config.toml
n_head = 11
head_dim = 64
d_mlp = 1408
rope_fraction = 0.25
init_std_qkv = 0.0201
lr = 0.000857
schedule = "wsd"
dataset = "wikipedia_en"
MLP neurons of a small language model. Each row is named by its layer, matrix (up: input weights) and neuron, and shows model dimensions 400-591. Each number is 128 + 32 x the weight over its row's rms, rounded and kept within 0 to 255. Numbers have three digits each.
After each neuron's rows, "fires after" lists the tokens most often just before its 100 highest values on Wikipedia text that the model never trained on.

L2.up583:076132070114111133138130096110123110130178120067153142063120095057189149095091106120146109146131134115148151148122155078104104105131139151169104123161117098107097107102065151105110108062125152138144154114087161106128159124135149086072129175157104136143136196148125129066149122133167081123101170091081128088158172080116130071128116131147074092126097106167181132143149149109125141101194160196117139170054175158124166120072130146146091098112084107172172177198127168141123040092159129142140143117117072136179170102120149159119131104154194102128096095181154159137135094107042149103
fires after: " the", " \"", " (", " a"

L2.up360:064129136130120123098103216120149093171109046120137182073117150147128183222132114119127112151142119136140098115091180056164177078068158128067106119097155070162167088133119141121093111040152149114128165122057126128167124120151124119144082141097153137140095082133139148109144118045207142166131158189143086113063107105090136096148126136127122134138133094183115123122177159166160107107176134171091091104164146141177201159161150126129156122098132119120140140135077181188074133127161151108138118098120138159162133122111089142141182166065137129099074104093127150151138076194136208091
fires after: "19", ",", "20"

L2.up582:164140125114096124072140184137116087151126163091178083094147119106094179115107098107164160094141105112153138137127113098177122114119139170078114101109174120142099111142120105078174083129156160144104109161118144179143101158132155134099115086126127097151132119127167130102060119179075109143155074104123075134096069144151173098089169121124068124159052138088145119168162160054160193170119129111159148153126105171149129100050140125102137101121116133146184165081089127114204096091151154152116130146094098201160116109113182134118146127183140117142147089131117145079092148089136095063
fires after: " ", "20", " one", "|", " Pro"

L2.up979:178134098105130132071156101183144114094112115124083124119137155122173127131111164137108132082104156149079178184084134047108139074179169058148164131128097198121157118127120163120126178167095122150143067144164125150059111082113156121157196142139152159145132095088167159103117120135123115153167171142162122087128101149107050112174125139129151148161152204151132137114093076169136100115163076121113074103109116091114143186155143151117154192098149139134120150147109137077073107122130116129101175117170191082138141203116107084100094100087155159137120110120104098115144069131133151111
fires after: "20", ",", "18", "19", " in", ")},"

L2.up1387:118136096052149116119061138115085092190098155104143114128118081091157160112127128096189087100151177164164176120129127093142143091140115106152119131147125115141178107135129111118143081050118047112131122196117151147090136153175145130099104097107139128152142168112112139136073123131130125059116140156161059113094088149170098125131183153125145090135130174159097088132131227156151140105142146165106084182135107089119175184148084123158168139114116144172127203090146129129085076126139115172164138146166134128131129108074131128093130116142166135106148118100140120137163153084166155078
fires after: ".", ","

L2.up486:137153086069149129126133071053066144125103137127164099129104124086127086132158100120114111147175153143112162190094149154086183044116147088106108128100074111116141128137157107159101129070133132160145114130121127139093156108153136118158151166146114176120168105122186108065143085111115104089089140074149143131181138167154137071115110113167119130144140173230068128116143110096095111108114163190150076165115173099069160105128142080131173122151176149162072154082126095146128130113105161148092084072141159126128148130089147131070141148124205083135099104188112095166132100134110121170
fires after: ",", ".", ":"

L2.up698:085116144136118109165140095137085138076136185183067115138073153145201180054097110201126110136169160115130120133098157151083082157150146170124101121098134157089113099164118126142096121154120161091125169112096130171099134142093162127116109100097080128156099087089088122125139135172109132091060150060113141124157150134112137155144130120094167134106119086146099167140087146150157105153139171123107128066111119167119113167071097103148151093108099125115119104173146115126085126114127137150124158141116131163145131208029160130156169120153141170068095109110094168127110143085089177119
fires after: " (", " \"", "/", "′", "-", "("

L2.up1093:165142133149093131142133125110115109094130154172092082154153135128074110183153147133129129136168151109121138190099134133053148162108145131115085139102069110095137149073132101090164104133181145157131158142085151107162111157163142132067128074109114107125115087097112142171149120147108087070184114099122088146157102151140153163095084156139114112147131146124082150077068035106111096168159094123113154107150133112093123162110150133108141153096114114104228124146126162145078171158154082152158069128109140116105091071091103113155109114166150120136146092163131105139173104106119133104
fires after: "19", "20", "18", " a"

L2.up704:138098114096134132172124142142135135128091162177117091134132101146158081120050074172112132133169117152140157111146114133170136129121138162073120158163130146149144124094088117134165081096115135084030157173108156156103148058159126088136082143107161087137156147110142105126088080139167166124120120138127164125073108123120135069137166109158112164061093135103093153087158162194122204137091143177134084148119112080108160117083116106190167067114119149153103093118177151137066106130126101093151061103164153122124137117070108091124081138113110145104088122110163112101138153130065131119
fires after: "–", " (", ",", " United", "+", " \""

L2.up873:113137113139125135143118144145183117128111112143145135086172095124107095199108164120136092108129068148130117164137133058176166095106127106070178163136197051040127095070140116132108105107107148145140072118109164130160147139104117095148134094122205133117150167125177142134104112111157139134166149168146081095127122104197101151176085111137132128152100081114183129083092136141092098118147089147095163130094146142116122131087199160139086163168158165094117087136138129139117152111164155134122129169111123063165102145133064146118100122123142131187114102175072093102096117185079101113
fires after: " ", " S", "20", ")"

L2.up1034:127203114155071104138101133131158089138113144159133110179138085133117170121119089044170143102120161143095150103095102106144134064141132161201070126162153131137173165113121106139183136101116085075122104143095115116089098143061145172188097142081115151150144111117162140140131084124117145153122122080170131118105111178099167105106162166190100131131090147118065129127138107090081183112150116146145135157116121123098122122122159159173171089130111110139116108118139101148106090104132156152126115079109131123113092127094128102131103150094112135164130095121152107114165136117101155154
fires after: "–", " (", " to", " Al", " |"

L2.up419:093127126125128137135150149134156130161095084139093168091177145116140197059113160128138078126138129130095156129160158177192142108166149110133141126088120108164163106216125096143084123096138126144138124151187148166105133120178171116117111119128093134114106129080147105145107076085142113105142109124144090116119186058122121040155156077152199087164163127165121116149129075152087160102142152156153108150145112135091108061118086090098091110144151116146164152161124164187108171130152118147143130114166125085037157120152159177120126178226121093143105123129155124124107171127185122159
fires after: "–", "18", "11", "17", "10"

L2.up1143:118149150176147142102083206107091157157085104144074141143122166165144139141131150209153153122193086151114132063155108145084111090099167101117085143107088143135130107108138110120110066134186177118089107127142083128090167115119136132126147071160160105114114077094167185141160127125159103111130087154105138107166107130194160115107052157131152153116120116128101146087105098158179125158161105209144126169107154092093119120102144152108127151065142141180156102111098131155133127060126107158130102097159146076150084146128079164105117145130146119130093109083087101147112107108146134099
fires after: "20", "–", "19", "18"

L2.up1193:152157155118145101077112106126085082101104120114177158119099140084118093077173119149112153112155050153111132116132121119105098139161101121070078213154150171137126163154158160107183151152091147141119125103117096184110141148121135129118164146123174093164131137118142133110112117139138068095103090161118110130095142147184112080162159105172177093059123098214180122146064190157127092165160134180137144125123180080104168158130173086151082152106093133160146120132123136142166114159184169186175172118103083072131072127043091093132141121181164174204127157172150156150095074084131172136
fires after: " ", " United", " the", " th"

L2.up935:120101147143140070098139185158149092183130125117168090117141128096129142066136147202190131123124124122153090169141073125137077126114079130123093131137104116082118115173090076135151118122124148086110125140062191148117102172122153095085072098106167090163148186117083101089110145044112167132133097124129124054058114177137129143109124123078169104152108217092086123143047122131090143155178093091112129103089103129151144151099062135089153095109096235136200134100091130138105097196127147109143117125117091114131081103139166126177095120175081094155148116129152111109095124092133116127
fires after: ",", " ", ";", "|", " |"

L2.up833:111101136164063129170119170123158160102124134138137102132152153111178108085095099139153110125166116120170107139139104107151168115073088145135135122122142066149165083146123126108159146118121161079112215137169143073056117092176137137126172219155144070175090111095124138096074096130093094128116136150128116126110114127177158143094138175103117081132073068196144110200095177137197108166134175170115205106079061167102128159147199137167166157105090155120181119082182111129120065145122088097148130114155206097132155148123052127082134126117171155108121163121135159133168141085095131146
fires after: "|", "20", "19", " Mas", " M"

L2.up481:141146094138083166145049123057104111145100038093161088122141093129144124114145073125147167114145142148111123163123116169161145081074084137143069074175159090120138130150063121109120054142190131126110137134122198129065174153106142189132128159155148129170112131016096174138124166131193097155132152126151087124112122131104134089104058102092119150132117180122105150087116108203130086101091117145112111102104132064128169138111156173151164121093097128159161128107166153089139116149143149153128101065113174069112092113137118073139152130125079125112147127106114094124134125084147138106
fires after: ".", ",", "12"